config.yaml
num_hidden_layers: 14
vocab_size: 2048
rope_theta: 10000.0
rope_fraction: 1.0
init_std_o: 0.0
decay_fraction: 0.303
decay_shape: "linear"
train_tokens: 479800000
MLP neurons of a small language model. Each row is named by its layer, matrix (up: input weights) and neuron, and shows model dimensions 96-223. Each number is 500 + 40 x the weight over its row's rms, rounded and kept within 0 to 999. Numbers have three digits each.
After each neuron's rows, "fires in" lists the words (lower case) most often at its 100 highest values on Wikipedia text that the model never trained on.

L5.up768:454567509529488541555519458428397528506452532518467467515494500525480423495545461522546547579433476442563512475567496461462516488550512512491490554469477477472431546520526443531448422466483452553498435530503546483485506427460512573598496492493476452497527434488484504558568524589504517512525457484465527533417509453469459431483471484469489542490506462497544514542491524548421495441534
fires in: "on", "from", "to", "in", "despite", "of"

L5.up63:467557533502487557546480443517485448547462525476536507517458519445500583561487442545528467538509532488545573461515570439491515482499491518478522563474499427503485478499570531499487477576474480487541564462467484561486609513505551495454483562552455492550519500514570499507510485479439513498556501468451502537440478526434504530423550489593565539484462458474472459499535436433475475475512
fires in: "at", "of", "initially", "initial", "microbiologist"

L7.up76:474522464506533530530545442453517396519423507595459555428509543483495467461562500415504556549574442428529452453462442590544500450472547495465486529530555493484509446488468489501473565478483437536443502488502458438478560515536495495484472499490460480467590453514537449457468479508528478500498507462477544512539527508566513489478483482514568476472466612507511529480465510507482534459508
fires in: "as", "along", "the", "present", "both", "near"

L8.up861:503472499512510500495522473447478461515514485534468477600408455570506470515495528464489515453500475553552496528574495472480501506516379523461543475511512465482407504512555540491582505549551538492515541428490472442505493484530511527456489505552476487390513546496487565536486426543476508404536498429468457486506530374498495553486546536460489524482483493457543447533408537502411556470514
fires in: "he", "also", "they", "to"

L11.up536:504511526462491546490528515565537445504489549453499501499560514560463538432533484485478459506462560485536529561479507533468528483516397450529518490457389488444503494478495464498536585462481506552524461466504525484486488534522549459469476502490460575503530493489530516507479521487465536449481522596532465471595464598503461449492500435530589520458526524495505491518544470546487538553478
fires in: "new", "from", "old", "national", "of"

L11.up145:480489482471524520505463478466484541474487500485515607429494481437492487501471498454510514510495444425509527481491467525537458534543474503450497433462428440414502465442453545568523432421431499460470485527477452479603446442499516517519472532445499480498477518528463549447526544572472486545512473483490558496448541464535487504552488494460602501455518516503529487534456540493523463412547
fires in: "as", "considered", "it", "become", "be", "became"

L7.up829:501527501523507521492491576526534457482424538521532489425507496532447475516513416487392465507468509485508448516491465537488396520506566432499474533512491567484487537476550543450470475484466496413518513515517460484396458436524528487449543507517437451560496514529601502436499456471496482545521504456467474493461544495518546445473427454505543493446488535491540496489582487503462489542499
fires in: "of", "among", "the"

L6.up814:551470477471534525461499472516599543545529391434528478529455516473464518460489523551466485535484502517487466520467498513380607457513481534502546533519583446444473476522466470470457540516505487529410516470501552503488586553485523498505488488520474474512465468498581497516470441464431572496576525487575516459489444510474513536476459541513572514529495541486508510503485493462563529436491
fires in: "city", "senate", "liberal", "opera", "royal", "one"

L4.up723:550508547592498555500515520471451472493483526499534483492510530455499440539442518484592580452559486525509527457485485380482499540460558479542480542459542513466545519464500506502500535523580507550481487379525523485427518395447496431527515495461499416442602487549463504433517500517504538509500418494440441532529489470512491476472509511528454532481489424533508529539533527473462470525490
fires in: "can", "would", "could", "does", "mayor", "may"

L6.up854:527539523457407515548468539491569522507418539516462504471538451424503490485401569521548531513420480515517557448435557528524499426479543447481483495524438564472486464464545495459486460502525430416443493457536508424459446520495468553548458442509577500486484492561527475526521522502493429540515592482478496532526491506517429517566498557523514508510537528535468444501482425511484494395467
fires in: "the", "them", "its", "by", "her", "their"

L8.up541:481455465487532514452572475511475522452486504428499548408520522520558543447450430484450529593528459553474562543544534546563504493583519501533476494512534533460524490460436547439536465503481460538463547577451442524515529453475541527493467481431512435492433452512524501475508488528487505527461460497564475536568463572490519485530456518489535511507434506465489465523590505523531449495508
fires in: "as", "become"

L6.up893:518510497540573491575527503482476520570465582506455419477478464471537502477532474527476488447540456521524513452529449496463489540542537547416467544476484511542535449546510484542520517471438568387545498433517661510454474542504583488476445460558514496516474557516544490539464500459535529557466437489553529483487494493437471464510518575571528510475523495480464517473507467508521434511502
fires in: "of", "william", "john", "these", "and", "same"

L5.up957:525548467488500516521483461439483499427475475457523557611554513475466483519454517504478532627454472454477530548476499516505557464527550509503483504486483488480530453538479524478499496497481455452449505590501476514542459549491505531504491481522493487439506543461466471530439466627534522540516528545506474489476511529526452444602458521525594531589505492472467501513490464459530470589581
fires in: "world", "state", "country", "region"

L7.up208:462546480526476475541455577494495482556401469532501501383499459501500476535474546509508508508509463535435452439504452561517491526536562484529539471523495560432461454528539532513564487516545500501522497478511410493637493478547522443512581496524496479558435483520458497483498533496489457529527460461466487522435531445550554418489472533534529457481492473437462506488494516484508476474537
fires in: "the", "not", "000", "his"

L6.up692:458465533542436499499554541434469555572501535514452525502490488509556438518536443434472537472514494478519511533509447468491471493519439470546518530451498501486493513518508467537556504469502482471504539490444553504373466474531486396476566454540533444518514495477412491498522419499523493498551454527435523456501533479546491465524506496489483437504518515548519543549426467473498495523506
fires in: "of", "left", "he"

L8.up142:430494478520523473525538523482495521521516556542530506501459561457491409553493471478420505505563449424495465503528446564516510508451499478485483457537514526494522516472483566475499502492439512484516453487573492524449474466537454575461550498464515434510498408560491591418488546518523425519544471566433533444527529500512454482443406458513545538546479499432568467432477485614508463579531
fires in: "as", "too"

L7.up207:497484435477599459474480492491486523521512502585441544481507412516469511481470469514435478439461492498512538470441496486488560492472442521521493497515528509503526529496508434463518467450478441445487472486519436472506510553559448546519530580474559478464497421544525451555486525558578445491503442515525528387495529472461427511501462488477548524568565597513484539439495487588482440460491
fires in: "the", "this", "a", "york", "belfast"

L5.up449:500531479464496445490451487481535564510560525468528531495466452478467475501497548529458504564512466477447453477498476446502461462473488489484541505505509517465468550452508449463542494469479538454451607520617573558506445466544476462488426520535541385531507469512512481482533480497491586513546537474550441509556425502476477544421559461486474526527565469495525460473429509449510478441490
fires in: "he", "she", "one", "for"

L6.up146:491534450478496471519481486452513524396497451520487503514488512595515503533477431471473500545474556460517456516532479538431472496494469494536465434443460540430498475480519536462505490497506448512512414473444458529513506466446532547463507580492530510451476506405557510489564556528485456552486450510581501500504572474546598436432482493451428536464457439440599482478546505548532542477461
fires in: "it", "be", "become", "him", "give", "provide"

L10.up1004:519563505391591507493559494473496435511493535470488535462479512449556476494446520552476478534545529471545536544549522475454477560542520458531472503483539413500513531523514470482488486450497484515568566538434494512560544462541529534450488503494501437501568447571532519515483504514509544445511498568489462544465558575525410479464521485481548497548531397552452477527494500508529562512484
fires in: "the", "of", "at", "as"

L6.up727:528536525466500552499456440435483515437528561534412498424498441548560506463541376522444502490495548467528475484492512446488514526480517586559508491495483524468454470376581520487493478436553440463511472489532508443459448472569457592538511505495510514434455519513507487505449486505465456537531478487523514506439541493496454453467461494515519476495546519509444517438540474592512465562572
fires in: "the", "highest", "m", "first", "too", "total"

L10.up663:513516560551538525517486560430480441481476518471455496550454505519517524447464495531498482529507496465506471518452452522526551454516520476593500458495507431506491471476599499465512545555488482460562533487461496522553444517514495544512535460554569498497461478441505477549472610496471439452446560469507447501580462521483498460505459507468538581494509533504440381478540470530512490464526
fires in: "many", "each", "all", "some", "any"

L6.up979:460442406378518528461431505496487572520517523550531445510473452532516479448527503473446474491508481550531513503449573481501492454561528475527471533487540542464477504481506510463474555496513546506525547545485465519524563512511462491477476451554554551522528516520518519535577456479462502542523506538476500545491540397577452530546483528552563512480481520481451556497445484399595471458562
fires in: "first", "originally", "t", "often", "either", "initially"

L11.up585:534406480507631522508606462475465526509497530574528493479493427482514458504499470514499507515467531428516442507451596470502493480534459532464451527483502465422475483505516507553454491496529513463522479429443551481506480507451455570495553508468526556484608432520503511510523483446466466445509491487479479502511476428505436422501449508554591540489514470454534536446487514537518459541484
fires in: "the", "no", "you", "little", "s", "to"

L5.up189:475439496515479532508504504549489472502478499576515515431481514521516458568458476545520458489538477553459468556453559576459518524534514542474491570460507463503455422521424516474483536518440511490411475505466531560528542480547553557461459480506418479493450478526495408505467540484468530491511456499540557551457462535542474520538459476451557468523603517492474513518507436496506529556455
fires in: "and", "macquarie"

L7.up889:534497547485491557566478532454446536504477445452438425529488549561478492453531496446487479496514570534572540554528512457528557453602410449475457499396519474508539540486486461505538452503413520543473508484500538499481555442516476524505533587467510529512518485530475525493392480530492460421582431537472454510555468471549504514474506412568466438465559530442458491553493490510462445517503
fires in: "of", "whose", "party"

L4.up498:504479467565480499480491543449456532489550490530502464500483536476481498511468554484494526540480527529474520469467509519451482530559515520501521470588519536449426482467504425510511498453449476501569534485533467494496564541531501498516510489518507466532507539508564539465526432491472479442477409504488487586449492403517512488490499494502531470523545500501521483515436409431493500459502
fires in: "this", "t", "these", "thought"

L4.up992:534516407492459578521490478452472409460464450501510488400409514482559494472573504474517500432500487474477438457495533521494513428470562546462512479453482513434513415560509467444560530498446468476473461575475505524475496452431485510489462533467467485495498408554531529519491464498474495536478443509467524483525496441536482401424543487553538410528497386459518558484475475503488480516550
fires in: "was", "considered", "become", "being", "were"

L7.up936:513509476554549482448515487466525489476516518503550515467495524516543558440502518484489540542459514430514504496514537478455504477441530537451449528496475456519517506462575546436426447473544466497527530478498532582418514499522456519504517522404523451456461470468508445467530420514508474513495553490541515488533495512578496419524519451442522467530484489501425455441547468461532444477459
fires in: "a", "the", "an"

L6.up76:504548523519482482457566564460483514482541564506500481397498543500478443424496533476549488521476494570503469464499583467485480497431489594483432497537569539539481486527500540465566529498476504568584523557508568547488440465496525549508511468586559479533492571493490575506495546480447535589513637475511491450538504497467485505498526538388476519483494508466529479550424497435488493521522
fires in: "and", "which", "but", "was", "nikolai"

L5.up196:459521465545532506566525441484414485578489484496485452546514494476525467551469500489426484437487485503512495546451576457489447480470457453449511558540494499418549540503452484568509461479462472516478451525470477501554464558484523502563457446475503503480452501473494530509519542568466408467546569476556509450468498508519462463534377514452528445522537463528520484502452490431542483466504
fires in: "the", "family", "university", "husband", "s"

L4.up683:433485496456483450561499470536489506516465495482484454504525521505403468492502491550479440514494501487551475436472545439385537473567578495490433465479545550421449515491500469421561472495473489514435498571510479487474518469472452575500512506592477451513470427470531497414564546445421526469510501502482519554503510431482520533486557471534539553568505496541525546491464475434560525486546
fires in: "at", "to", "by", "might", "atlas"

L7.up94:541533509465458442537534501513460491476433489542514577534391446497495500460466542515515501442538563422530529402511456497473540528507444543513488511599512506417508510584522528496441432549454532458497521452513531507485511499498486452520487586537569469419476458542435538563509546546539472542463462502526525500484554580518456535516478465487511516489485503519476526434468457513511481420544
fires in: "by", "a", "the", "of", "own", "between"

L6.up503:456556523489477509512471497554492522556529529473485490529464505547456545540508525474449538469416475445500499421501451512462476548454445497416509533432490591509538475452436493514474519541470472525602505507445530521476511441521477531569482479440522476502513483485490529451546522506504509561531489491501500580418474522534478498512524437527547464471491470473493467564605528524493484493554
fires in: "of", "launched", "temple"

L7.up526:493515484526456530573575539479471448554560534482525505484471491565464507476516466511481469494507501534517465465524585503542512532540434525434503436474543558387442473494416430512541528425540584472466511513434446538553422544540473472539492475519450445496462489484537494505434512527553492507550519509520529482556490472423431524491507505493413456507515493501505533480532465452505459463506
fires in: "was"

L4.up912:490474476549551523486479537495490538531471545448498455519529512497432521434514447461509375548442552477447595498414495472517468558461509557564517450429497528536509472565467531441523471448501483522464583532505516487486510542514429523492538550477470523493509525462532401506466488467364540538518382470508487484492471560548476446490520479498550453534489478488527478494450507466525539531537
fires in: "named", "signed", "renamed", "changed", "announced", "returned"

L6.up184:507526493560479519514546452492504535486499536494537446472451502495483507471533478512516580534460489530422450455483600459511494524513504488453539511522446503501504520525514508462565429468447511505492482512529507553535492423506385479505529506527470416605540524561465534536501463433418468533576521458502451532438523484521461437557437443491501537513468554479533535470469521448461449450496
fires in: "was", "among", "were", "the", "been", "is"

L8.up882:520453495394517540502558537470479481433491504506469548443472490471493472497492495489514526581483486427446433481509520535443493541521498456455485482541507467522535507548492439434423506537474487482572466514477532482428558535494515463589531513464504519479484525549486576524555436426544522505522478514553440550528527488536518528510591432453419401553493485476488568524564575525498490491517
fires in: "after", "before", "when", "during", "until", "where"

L5.up14:563547528555466541456457495481485489579536577496476541508550509479515483526444475463562472443513465564520460403426494519497477505446525510574449548546548441510469533532513542500568489437433427482495558463491500447500520527477473512510487471444454527516469563452462446553495527463502504455544541493573503455524489486530480557485552484528529489486497567506501483502550466470487512487486
fires in: "with", "to", "by"

L7.up254:475528405472480495488567507494543430535525474472485520539584613595409497456459497518402558545495515462419419492487537509518497481452444522461502444523522468512561500547484498458560553489506439495533547568502471489499473479514445543483519463508504532497494502464560517476630474534514503446540496525449594469552522495456478478445463418474551498537434486542508479494515459498478542488543
fires in: "as", "portrait", "under"

L4.up756:484512476475523398520463442506493556452502464437463476450538485520521520457501504487509370515499525520507469500525492491483546542458455547478512536511469546470526491496446555498521565464481419499475455515558519450500478556513539441466529516466464504495436482496488441511434482521450510474533563502551539532425560447520532496482468450473465499417520524500434470476435396484517545441542
fires in: "championships", "cup", "finals", "championship", "tournament", "final"

L5.up272:525468578525433546445489482489504490487484483457480384450440470557496456555557496506432486467463489471455435534471431480449532539462519507497524553494543467483551508481539500510514437478493531473414461481530477504472489585475551467530434468383486514478555513490489516528540433574525502452589509548499441513493531559496462456538522523570525519467547512567472507488552567535520505533475
fires in: "s", "little", "holiday", "m"

L6.up589:537549469492475482560523483521512487535518540535471550511511501509557501486575502531502539482465499517509424502521510461521549538447475563503527451401496477530493450448523509475497470438567529506490469506490446490546494532455471489536522497531500509462456491509499530490496530492412504507505443419533495562496493541410562502450476481521460530492514495366509535613514493476469490518507
fires in: "of", "is", "was", "as", "century"

L5.up1010:615586520478521504494495491551531538514471484552559538472528456448548520446523562530464493434507438539521532515498487468584559465510524512509466542455536492481562489479479499500496544457472486402480466429453558472489499550496479469514472482478539538450452559521531466493406503483516547561507428484507517576472461497498526547457518497448481572515576536527501484504556536539482450513544
fires in: "round", "final", "goals", "finals", "championships", "goal"

L5.up584:534484460551595497539419414504412531502500505486477483492462496393518563468523530444491527524558530532489518555544521511476443564510540513452518505579602461549470444515477490498443395530422507518457486558474507469450500516534480469449575463569554525479569556529483495567577467441494504514505521533499545514521497504573463515528472512527508485537557554506502478505495534520469482525461
fires in: "also", "highest", "single", "away", "first", "gaoche"

L4.up264:492461542470465522482443533535403504466528427427441443516507526530548500464451454501453496471501550469494590488508478489478496432432510504489440504495489518507440454497451512512526453460440458485502519498463522499521563494492477510477438563546468472513481457515546400533563441407476477591437527509444564449515477487499512506454473462458543550512492494484428446452463489474409514470448
fires in: "to", "until", "joined", "pressure", "signed"

L8.up84:470456557444572490494453505507530459542527517459418472466476562433589439503466579494461533501453465495481543522458536551486565528487512442459512557499521501550578503531468476491498504520448499438460492503528517515457514384498441482557533497454431480433543544533498508488473544490453531470473476529437545482507500473530492514467522409523508554521453509579508567444458468516559507505515
fires in: "the", "together", "that", "to", "its"

L6.up481:488471546528442516514466443393484405502488493566456461510480517500477527583530524513536489538491430546484534491506483478478428424496496577432535460533518472489418536506463549565542472517510511480443490514449491532488454490471460569486484495487542486473489500458505529492506437506399479538545513443468533511485484425490539427530480458521483514494428529571483498552430556485387514479556
fires in: "to", "can", "could", "you", "t", "need"

L8.up253:519546523507522564501483527513513485491419522477444463570500599476504494528483452542440511469484506540490429538449524527470503472492502502486535511561562491546502458521500484481463501510440490475534412422444529516457516447524544556489528499538481476526459534483556534497493475540564532523511533485489486516542455447547501471478437514507517468506478472577514434459498465548462446518495
fires in: "as", "across"

L8.up958:474488504538526474472467488462523509577515519499496457497487458455478434534480523445504491501482514531487535510468529466496417523570509494574479492566453506539534491452499528493427452482418518507501481490539476497459545557554467580494496531474562487450509517589496519530462436514514437481541471460470517506498462479517520429515493527464528553499570515440510501512462454495495518500432
fires in: "second", "first", "third", "fourth"

L5.up510:570506388496470496563477534548509511517522613456470489550425476440490481507464478459593531547475495418506577491524460426403501516450506469444491449510431482524473487482545498467521539446579453484488406504494573582491578536495511486495569568498482523484479435479487473505489516491485487465503468508514445477489442470501457475523526531509466480432528527492535538561482555564521526490497
fires in: "living", "various", "different", "provide", "negative", "uc"

L4.up1001:470454537536512578558545516476505481514539450501464464522443521610564517512573521491509459518555513438516532539559448476507443510482473421483420386511499487430468537453373555492477475402422541531469502470464482474419486445525500520454544429478434544515509434486439488482453452497505481434521513517436510472453533500449497453511470470468525479458512449528467502483496472487487529486456
fires in: "of", "to", "signed"

L5.up1016:455485455433597497489527604436516480519469505593553480516477497539502475482443489472517487458442531509510524499446474537498483563485527463526535476532532458511492544507560444540497506461561445525519547428523544484512493514531444520545495468536423407503523469415487492566511449506501546490542478448475467477488443450533485478560493496489522453403513532519430488405530461492531390453458
fires in: "two", "some", "several", "multiple", "many", "four"

L5.up711:517512535453496523549430595515479528550513552454515507499466491511492517478454456548463452471477495408459446589550523438486594447569495455496457535440464489465528544465523547553499515397477453567470542466579493538436471445503447516457485531475529519497497488516464512451581502488609553457542495526472507501565432604517537450516457521499484430500481520494456469529533497489476482456521
fires in: "south", "north", "s", "great", "sir", "holiday"

L4.up19:532574443465527474408470471457475523503454476476454522561537504473456556494511541429482517536506498445500490515482475503497493464548551496468538539471529480437526523455539496478447456499502538478526492470449435553506508451433484525505520516498546426483538490412495492472463530444450450506580507478495471472426521506486529419556529440413460442503430478503522543466593471546509444454494
fires in: "of", "from"

L6.up743:520496531456474453495447478456577496381511482512438453496529539485507572468475565455580557452467493500507507447476493478511529444502542548491511539522524514521379492456491438514510601551510499466438546507523506434498424549489546575489458502526535476507457469550502481511490515496502543470449481494549468502542547486454485436539491499543511511513455462519515486511461514436485435482495
fires in: "she", "it", "has"

L7.up343:472520505504499547540445510457485473426529419445532532414488504480601485504499406513521431531519557472541460484516485493471472520526461543538515570501520480512528447391499529523579460510513453460547506497577465496500455455489478534517504510591557495477506490587448555417460523463491526568480496496486520477498522495525500452522465497545530501561484464471474566571435479500522516486561
fires in: "the", "to", "of", "at", "became", "his"

L4.up265:463430507525507447482459456489514481526465430459514541418529560505498419484436513507460503555460500431478471537475442477490546478481408503534494457548529418443490515445523480493512555512521451481480487495480561489526534497508536449523549464388447473542512522454585491510436506487485498512543469538547471450478529423558528538473503439530517501530488518524447495484501466486532456509523
fires in: "these", "swifts", "this", "following", "some", "whose"

L8.up498:512455510579486532528528512451529511495517466516525520449454495480503462508531512431592560509471443487430558509467466537460552459474444508515509469472479493513490505519484513567522490546448541534444536483492500521482533512463503495452513532559536519440497527480525539536473450504469497370571505428476456498570493485513419509512448556539399527501502552511544442479529483570510549439539
fires in: "to", "can", "i", "not", "t", "also"

L4.up305:440474498506403580467511566506487494444474546446499500497501594609545478500489540471468505525571509506587495468525450463492488508431506497448503546488509523495487488544520491540465438468443475469485568485513526465459486495465509481445477484542523470511533447493443488492490417472515592521458434491470511532434481485523453594493570546479529499425488504463463504532507443520462498481469
fires in: "of", "to", "at", "outside", "studios", "headquarters"

L8.up340:490498434443501548551500491569479527558493434504517423487440549504485542470544492449462584487477449497502486519520573533516573446486562511476518443500487535435499521561549520530546444479499548430470487569493465480479512466407367488467447482509576506505484483536515471488540458469516500471593484546515509559554527451465489521539440498521479535566506495437510557533460473506523451480525
fires in: "to", "was", "later", "newly", "been"

L7.up93:567457522435531518413457503514509519454540449458556571469501508552470470468496541478494516496419488503540531468473513525487579459536550540442482518571455469484513524521471507477496448549466465444529526529472492470424512520445444464558502516520437449537555476530496501508529423482468472535512437535463527439525560464519465511499494483477494507497538521468457523514531438535478457536550
fires in: "at", "to", "total", "full"

L10.up222:478462494520508459561477480492555603433469497541512502482479519487477489443452529455514485527533447478477452473505488515480519462512550547463498544451460496540507505489583463486467490548535510543417503572535437535445494487479493496520406542495546529493521494464520471504503515479527535534541471552562482456461502520556569533504554553535550489552477526446452590481554504584519528572505
fires in: "her", "his", "j"

L6.up1011:520486588530470510426490480452532589513502527434437535448503516527542485585533504538473472545516509504488502573499444577557482515476503533467401549504464481513485498497490458528552492497504530474474546469541478479470445525517541504527428440441442472501492501562523502492489487541461520486469487586456556513473549472528501489485515430595507584578499521530482480516547465433477480409428
fires in: "to", "from", "the", "his"

L5.up215:512502452455546502496477472492513515532396468588512463474493399572488461515524481521505510541506482526474472515503518478500516488534526521484513480469589437487565506478423426512500439491432448464477483453499451512444449470487554520461430530537572454500512560545546485548485485438512484561472465545409413444476529502428478523544464490529510594522541456468452470451527498536482531516538
fires in: "york", "israel", "sweden", "angeles", "spain", "mexico"

L8.up930:492549519542431492552512573520447479568408472466449512457486451559505518545541481500457574485478535489470517444515406512508560462511529519533478480499468511456477460533532444516499444424563519502479417517406534472498472485461530499489514506490545482490482462476511468541473483462553451545445458471484488450490490521528443539558490509504591507448507542510506474458467461481428457444504
fires in: "the", "and", "other", "of", "they"

L7.up366:518540560462486470546495494431492518508440502481424551474478480482453473479535411490514482510481494465540482428385455526476554502531509540526543486460510513466478548516492522579414494488483488524568522510494508511484541481493477558554541492472514456614545491512488494511533521527508540489540552423462517478510505504503503504474474537442451522438479522518414483515534525457519493425543
fires in: "of", "the", "among"

L6.up917:440447432495507496497490546515463526585458373492480467454484552427507498525487497439478484507496440524470558508501536526456525503491460537483551529577577588483498531503464559475666474609516511456510449468538514500533510470466491499525489509546501458505473523481499577514568549521505508486542485503417538503490568499537549511525471444511524487509417491539559464485500447541460501483525
fires in: "to", "also", "not", "may", "would"

L11.up151:527498497546511462461508551471506513529512594551438524536552511570489496454504487529579560531487552537540545520426439464527378475468543539498495465564497525475445476457566446547507509542540578429421471480556509548584504483474487502478529518476463533455471515447504508509555480483527554560493435486539444464499492515508566524446513481431520441577509536514557475470492538500484537423525
fires in: "to", "too"

L6.up556:511481521523504517551395479439503534411541454529451497438459550473467488489517497579490534491544570484462508387589577573528525552464435529571546495551472404560468461522567504580478554519483459502460482504480523441456477484504537486452473424583512516440527487478464499512516435590471546531491542446497512461502506495484474484554546526509511504543514527469470445491466557466546468543544
fires in: "to", "for", "over"

L8.up880:502457547492544478512485565464573490530460508513502382439489631533522480513451476513420508543553460544480508520445517530504489443486481534495444508485503501552486510471500415501534571494491404481540541457532533537427509485516495612469514481533492470506490444558498591519456453496471494491567558532563511472525540503539517515444479471503570509574439450536420544476509489491421485520491
fires in: "for", "to", "following", "completed", "continued", "after"

L4.up359:513468440549562445522515469408503461418433494639527431475518456417512468526483579459490460538457495433529416479443524500475488516460456508492506512472548527440522466501590465486530501537491510487496545506530504539418546513498500468509439546534424481570522384450467498501522507506443508505534467473467467558468497495520438558462500462517593437496546525485481432501473416481483437484469
fires in: "the", "their", "his"

L5.up263:503531482479511459494479447532588555555505444503470515535518494526441510524443544464441474472538507461448489524527451610491497506445574491417501484419450485468470439545456567488526495446550502471434488503459397439466571568522456485510512433427465515504507421517487494548543470511490486484515517507564487490452477469524466502551477500506491493540503469507497584486468441521489566530509
fires in: "league", "division", "corporation", "lee", "championships", "championship"

L7.up746:484419490450497504561527552412463503563456411515486514465483574498505416559473595533541477580508463532508511488475483551488466483457489570560466514532501512500415512492526606582564537524511543509476461508488503501496470471456421541515434583501466483464526542508492473515514524467422454460481480513488540495489555478506539535585516501492563497526456548554547480547500446573474485436502
fires in: "to"

L8.up296:535519471480502582525467526476499467513482490437472428474503519413500506495453445542511574527537457514525485450419516519441490549421564506448500470503410479516466524458509578465533458535537486480424554434505559594465440443534556589477544445512439432495480520503480476486512485506449545502523460541557508539566465522507461506520556513496474515626475498566528476450538443478477544448510
fires in: "as", "to", "i"

L8.up305:476441454510489541484475514528525459633454499478459487522468505527438503523496481518516515489446471524489615463526515460596537477551481475512459444544513498583480424451549537563472516537484457532493486497490538567462510511514480529509448514451557471488504465516487448575428510498498415425507435547460516488443525551467451518498473510466521436503542481488479533511464523526525512475541
fires in: "two", "four", "three", "3", "five", "2"

L4.up422:536461525501479459555494488410504540543485430505505559496448522486494506492511450544514506493495508442472467458493522546521523539512509480522457472496564487516568429503527471546522495518523556587518467469499461497524450490501516484468548564465480419521487483564499421508438484473509504504490445475491469516502494448431529531514471530535555473482571611451487465506408472524519441471533
fires in: "two", "these", "three", "of", "all"

L6.up1022:507486465451483453531520475450487571533438497555472483482438499463472424530534560516443507554462518508471468421569459534532478417505524549497550529512551436466495442457504488468505472519501530476450526482458530537552514451540539483508470537475464517515562487513428582510421475430494476489555424503481585487533543443463494520522479479520487496473531491438517569502484528559493522449477
fires in: "a", "their", "an", "was", "one", "its"

L6.up990:512577494367507521543437528511503511522493514504449507518538455517520494462445534463543582598564584492482494528555469553511490416551513538455438493434452509500429459488469493557534466534507422516422560501467474453468492424570503424492547570522514452507473466496492495484450493476479479494457500481499499535523451492585502461419517495467501523486503440482561457515479548461480474406476
fires in: "to", "against", "faced", "over", "of", "with"

L11.up914:457495553548549569510486491486572445521498555471500392571567399487542505495481481528565527550483525529480465505512555489484478452471517491515510563583508481487486556512531481541522457481497462455434545487489459483502496414494536531497471594502533456524440531570474532499511504443499586510555531448535477557468506388513496487518549515511590523488451429455484439493515489547587528587508
fires in: "i", "you", "u", "it", "uc"